From a checkpoint of a small transformer trained on Wikipedia: 11 layers.
MLP neurons of a small language model. Each row is named by its layer, matrix (up: input weights; down: output weights) and neuron, and shows model dimensions 304-399. Each number is 128 + 32 x the weight over its row's rms, rounded and kept within 0 to 255. Numbers have three digits each.
After each neuron's rows, "fires on" lists the tokens most often at its 100 highest values on Wikipedia text that the model never trained on.

L5.up1860:167138097142103105163111140104194140077134083101088106184139151141097189140131139183145141103099078120116097159051147115068123100161151147131168223090088143128144142090129096104045063111059111126138152098102136086167098183140132155169169096148085084052154107122136147120042128150166143149
L5.down1860:169143091163137056119102119060099110095084143136117128106104117108151132181102129081094065192117156136107078156123148122093067078140128154118113138163142113129140093116096116170106110143143154169089114106102167121124109058063196110180160135081122183131106115102170104121184119103092150131
fires on: "s", "ment", "r", "awa", " |"

L6.up124:118149044108073143130142117149117196166164047183144081118119158188090092131102095122120095062114146177115151131162124133165110182133059140073114087136062106095144174092083165131132106160161168120123100108173098167119119149146112191101061129164148102104092109141118162202122095206182136153
L6.down124:151107138152121139120113099126137015131166079101180181194126101171148161144119130112144113122084105121075134106149116116073142136129159161112144193145143149141130190143125151133119164128149116124120133165157151150099135129150142138101138140108148127110099108168169066091129159180239166154
fires on: " is", " had", ",", " =", " was", " has"

L6.up920:063119095197102123099111089150164063130073116111111170149101151085120105087128108165107194074089185144075159109155125117099118129129164088110150172133141135188154130132121101143124102178109109114102115016154131087161152126113183140094108155075078201120163087111136131117187082136100140137
L6.down920:089124169108107138169134134139038147175144104100119102138163103124085130119088135138105128154109085178154164103143091112157087166133114129050101107138131104120120113137126090112118144074129141150091142104160138153115113129188136120118071077114149147199171155183129130122122124189111108119
fires on: "s", "er", "us", "ed", "amp"

L5.up24:039133162194140137176126117161176141137110103112138061089133135188184153115096120094165132106152128130113119129124118196064102159124165078115144083077181136134146087136154141084125086112080138150161109117129179149136103102087158139176104136098116066068075093054171147146100127107192193178
L5.down24:074138155113091139123152082143184116162150163153078111174108114128165127071135131144089121119188075103131157147128072095173175125156128128098102138083157144096123114149074125177144154169079091103117114116125089146090137177107122093118096132108115113136088155160085138122117067127150116159
fires on: "-", " Mar", " of"

L5.up1667:058108074060106110182081177076154103107119140111116099105141153130142166136096115105095124175159095092133109141170130129098111124162135165168163127127118153124159090095141120135173102153142144176112121172160090087125116126152124111110113110128147129150119057091096175116146110116147108087
L5.down1667:134124042092111120121158158064150100142109141149100146129117114155136135109123136065156163134052158068138160147147161175171146133143154147139156106119138134141114112165124155118093138140160133132113148119155176148131147130114195148164138101152106147137148119151102155111205126132187167111
fires on: ")", " that", "\"", " of", "s"

L5.up74:123147076103159105179143147130194116102159106111143181203125108149145167056129112159159136180082097179102104117159148139113157104109131165124151129111204126108163127105122211152096077136155141154104148216168164091145087090124153090115140152151078086123110112170146157101122178135177129195
L5.down74:158126110137171133145097162088070139126090148159169170155146187178142105119128156140167136136113134185130097151123077132192126082167100111121190108166138144157169090113084169110140131153150117155150092104147087110089112136177143118106191118108196143139119149177156201127147188156149083147
fires on: " H", " re", "ra", " Wa", " Ha", " Ma"

L5.up263:091113077102171107107155105178189159111145160172078148071137129142093154114129127076121117168104136120158183162089186151116106172141109178105098200131157042110150077114191108173117138125150154086135185165134170116111167105188172118123147176070113146191129058146136198145153123153164130155
L5.down263:133117128123146148135123135080114140133155133112098078131170142144136102093153179098115143103143151126069117131104111136172149134085127152106166109126102062153118119117111164095161099116161095097046095158179134150156069149137070120128175132094123103100147161161206184081138155107170166132
fires on: " ", " re", " dis"

L6.up92:145103105132132168129185110144142188167141121206153141125119181154097150114145151102120140086119165096097134169135152142129091153143103107102121150171131106126164158117091130121140138102140181156152163147183148170137116155147158052102090147145092132153142108118146163164136157181208103111
L6.down92:143138130051112147078132129112132108192135061156142133159122144135136110132087102101150101171082163183110154128148129123167201085149085121072074147135108080142131171085206173086153108119118127131152081164100117114110107160111165128153077104149080145125163116133126089205176132104096109160
fires on: ","

L5.up441:197091118153158090077123077095184057150157084165128117134185135039065163129119177181180138079126106139147154146085112146128102146114048140189145144167096104112123143112116173160103105160170109056123132126160101102142097130072136077166098149118099122144127112091171150117105138093166100107
L5.down441:137133140157150107089092105154066123126142133109140126126217153070086131154138116111178135077077113136124161141085147155133190169169088115138156107118085142129115114109104224145134120142110158120130086154117103115101075135137136143108136117124126183143119121150125144149079158085154119160
fires on: ",", "an", " an", " age", " Miss", " San"

L6.up85:117147142124129081126133143090156099169131152134144118132153132169134108097124135136131208093214120149165114151167124080114190152148127147120109119116150149177137160154177138190096117167186146118120142094103125086146135129160165093147132124110132129088114138137161132146159169104091102097
L6.down85:130112114134160168139086141127143171120174110121133165172099175179096158139129132117086118121138099065108104073119101141114126127128168109126140125112123097135105132154158099101161115133112101170131128104088144090095190132127198067111113147175118075121123141144081119081116098115154190123
fires on: "-", " ", " and", "{"

L5.up305:124156073154150164139130107151077141067136132164138139076188112122114131129122100173228150201105124117104131145122148202093061140107095110134113152119152126112150142139116118126108163126140155164123147146164142167156117099114185135084138193065075100149088152165168154083157123127122090099
L5.down305:098172129129151164167137110074076156132141058130208174138126061113131136105134176125115184111152154214170127104102129099115122140135107160108134120087128087117098095076107090170140131117165137063070102132130122190139119163140146127143145140152146151117146093119110171161133135131142103103
fires on: " ", "le", "r", "l", "o"

L6.up721:116151098079219110161119133109178099125110168132161106102190068106114144108077126074129157160129142094121119052153119127130100130157162117091105108180137140128142087127104152122131095126171087155103153127156139144077143176133113109157121153169148150103130151130176150098094119095172202156
L6.down721:177126129089164118164121051107179113132144122156100118053074090091090117027149085138161126179098117148104099133165095121147175113118163147129139216114162109111149133119079157110103130188132104119124170176117169140138134164114150155165064151107131175139167128147135154133160113060197121140
fires on: " Ra", " U", " co", " made", " gr", " Co"

L5.up102:079097155133169100067160157140154118181138115117110129116128138116129098077104150130076162164096086137092165157093158126133150124074139117051097100146088196119084162074152129242125137138127152151168093112123137118116094090104130124070172148143119086146096119145131120126081150172148155114
L5.down102:102151146149121090147137124130071156125156174160142110104105124092163114147159096126091098172127091116098087105138088108130117061141083053146112129115153144146153178127087091101105171175170162141095139168145052169128128120110147117101130215183176121114141137185174099161094129071159139139
fires on: " ", " L", " A", " B", " M", " S"

L6.up888:120022133067113123133116163133116150188109115114128108073069105185112191092094194179188151096161067139120156107143102123139173110074113111118145202090126109168187125091142105205160119106101156158149117090061137110130109073164139175161152091154106068098167113106187193100126157103128083109
L6.down888:168094088153197150162107167162154166102114069113092152166129030178109140128094166107123158227150109080159127083114154148110187098105140072125111080140152109126141154131108144185104138199109185114089156157153117168126141141072139070174146138169130132134160152120140162092102140178141176153
fires on: " "

L5.up90:096078133102115131130128169121137104183147150129128162070103124156128170173063101117119102110175141115152089144080172089129129126133152135163096109065152064171119114135118096192128063145155143131144175086130146140099081121133150141152169135135130063151116092124138151102115162096188126133
L5.down90:106070158077136154096138145113088146198168138084118131110131110102123149138133128193158102159117114157167193121160086123158114101137138115114115134143144124112106108174164085167118101161121170179124144104145062133105143153091106176081108100141113107140080192160143107151113126117143098153
fires on: " of", "–"

L5.up1389:111181124098140140147108136166127139116084118123085091101162129126163166130155104101123155096115144134165186148091148162204137130154083167153113133086166126109098168179125108128142090074158123134078131092108109112119086131155162144142114144098162080098143091116099121130115070113163131169
L5.down1389:187119099141150101122086097070082083116117052122097148140101122130161135157140141150118107117203164124151110168131173117218113062118144069106144129158157152036121165182133163155138114112137136146142071165169106098144170129110164096129079109091181074104074155061071161097190110103105158173
fires on: "ar", "ri", "al", "or", "ed"

L5.up1963:130097087123167108130136137201144179109122161092110206134136056111142088139147128110126069142101121094149125132142166165151110154133141136141153097139168092186123052182137131164104085082130155182157124116135153140099094119100141183123135107191135122164062100178172127115103151079170178167
L5.down1963:077152150114110129125107154211112146131156152156099115146156168080095124092141115111071153084079094160151129180078048085124184113121102135139112166112131118121089151108109119114113108142113131101102113099099099153137133105068109115138150136100124160091109153088111068167150085178134078146
fires on: " of", " a", " for", " ", "0", " two"

L6.up946:131100151174125095175099137137129147093137116106070118155118074082109176137153159149172171113178139105084118130173123152126155170198194141114115089046090199152102114176117180127107116092172071132094123147091125134147105137197131156189064076116124171134166072138129166126134086084081130161
L6.down946:144113160131114119141138131157095085032153124091108140175116106164106110151133079197167116131102161150076106126100134067150123126112140122132113094099143090068141154103160108143127100158160151205101167133148157145090179165156136137086132171141169152111125142086110151092165181152141123097
fires on: "\n", ")", " (", " of", "″", "ri"

L6.up241:137075112142155164106144154108105131157118139169097101091117111136134117151141145183077089097120091140056097139154179132070138098154175081115144111084160158175112122120116142119137170158103170135143128152158104102073099091076128176095159179133093107124102108145118177128153147145149145123
L6.down241:118053129163100081136139094158110134096101158135071172095118149104100136156148095055088045127141100108130152160117080070168144051100100107117106123156128104151109161147114158146147124158159150107098144141216112139094102148138168139176121122115184198109089146150092085114147137123136085161
fires on: " of", " in", " the", " and", "s", " with"

L5.up545:210124140098119163093102130140146130186100167125151157223104100183114111097085105134144182179142113141099137127120105147170094116088173132160128103130144105093096140077132113146168181093108148114134075146180119092150137184166167101093105103072119091142215107174088085099137094106164111137
L5.down545:129143181169108098146068107135142107120104207155162196180086164057161156155085210106166136151129122098092079149183096115142159117098105153190124117163154100154149100109141077114156186105115142087091117113116083131129149200157132115126120153096161079151202112167137104076121151168132090130
fires on: ","

L5.up318:144148136143165107164171112102078114069111203156121148183082139153147154126136115114110129123126122166120138123125125140129059185137122086137155104204165115139079107146160183167128132110126053100141164149152134097174124149144121139134128138140123165145080153113118140095198099147110150188
L5.down318:131143171090104151148103088114129154122132129093091150138170132127067130132075151176179167107156069134114062111111034110141159180156056122080095109195168164156112128087086108126159147165103109166140108138153146081113146169144128057112194137117137189124185130135147089149101110074096098152
fires on: " in", "lo", "st", "vo", " of", "-"

L5.up793:105062121150145126114100168051109093083143117119133092177172160127120122133113082152181147151129194052151077184100160127113081121101112181098120067072087132081145109145143148085074066096103150126135113125157097126191139108110140162141089124107150110166134106111143121129138120117138171110
L5.down793:124177151130104170128120178155126124080093123134120140139093150105123101145092136083130182124146128121124162120173164144104127115133162129110085066152144102123072156116090140164117079122128141121129083120103177132138112128183244099106151145180107151135131151117158069119098142133124110169
fires on: " of", "s", "5", "act", "6"

L5.up600:147156098116124193137121134067136093086136108121119114108107092134084124147120140114120125139147109100099085120139125207138154110100111148066088132170151138146160097114119178116145122137148110090100098119127149075149218124139131157183145149143101121050136113101151120211106131140049118090
L5.down600:080145167062106130205139166115123114130089121158088163145106134115136119121138108089105122100130069126121138192152081084159111115093140101161164148138112101094102113128172216108175168139176181117173175121156042150113160135036146156106182164139128142102149140127177170145137136153112135085
fires on: " as", "C", " C", "T", " Z", " O"

L5.up408:109135200179129134154109170082146075139095103045074156133131106095121126183193209165114137133126139118138084132091125160140141149127204080172163141097142153154136131182055166092121101113082092129171172159131104128152148093149109122155109178126129127152181170166134218179111109198092081066
L5.down408:167147147127078132148135177081093120136088134145143140074145072186178102143144138053100139142094169121098089150106123125149166134128111133138189096129087129176148140159119126138044118171117085125094110074118114109126173176158131049185130125100136136142078127120099078065224177178199086130
fires on: "s", " Arts", " Art"

L6.up844:172121135117113081155165166121158095092101119081099110129132148117145090139126098100171126148138141164149115169099118102083142152147172098165094112142148129132115123122126107151114130150124163109124129111102117178142132137077090135144105152135131132195140116074100128100067119041103141106
L6.down844:133118131081122124111111114186125120154116109095196111153148119155095139089091159171096209087144094169087112105130046170169137128144130162091182115116126102130120190173133079119127149138116101137130054155161149108107190093089198113164147125107059144115136165090048097179082100119141095122
fires on: "\n", " in", " that"

L5.up1794:180122201165177062145063118165104098141168149151134168149160115134130160156149082152130144065140105100107113157121102146203121143196123095134148086089135135115095181117139129100170111143172165083119113127160119098091135152077145123159118097129186135109148146117076129132115132102086147137
L5.down1794:169123177155130087066141103120135115130184112150147100151110137132078084111135087151105220085128174101133068178156142124174109097122147130130152125131137135151151113178167126091160140116163145155118107129107085067137119187081098139134151127156138093105158137148120156130155155123164157140
fires on: "al", " of", " in", "c", "ar", "é"

L5.up1377:109124106102119130065084158191150129069077141176158116131086142139108102207088152051130187128117150113075103071066118153128159141091189106103126090116128152134114084107152119135136159071102120115099094115149102105144115139178175088120084148117144089128126148221168105153119113101151132160
L5.down1377:123142118092156006157102140107129135139068126134141235098156165111139164128122191166190125148109156122136092111201118119145183118150135099197136119134162124128098128152188131095144188092147156096144152089132154134102155195116154144177168109153086097117140116138150156110140151165110129138
fires on: ",", " However", " and", " however", " Later"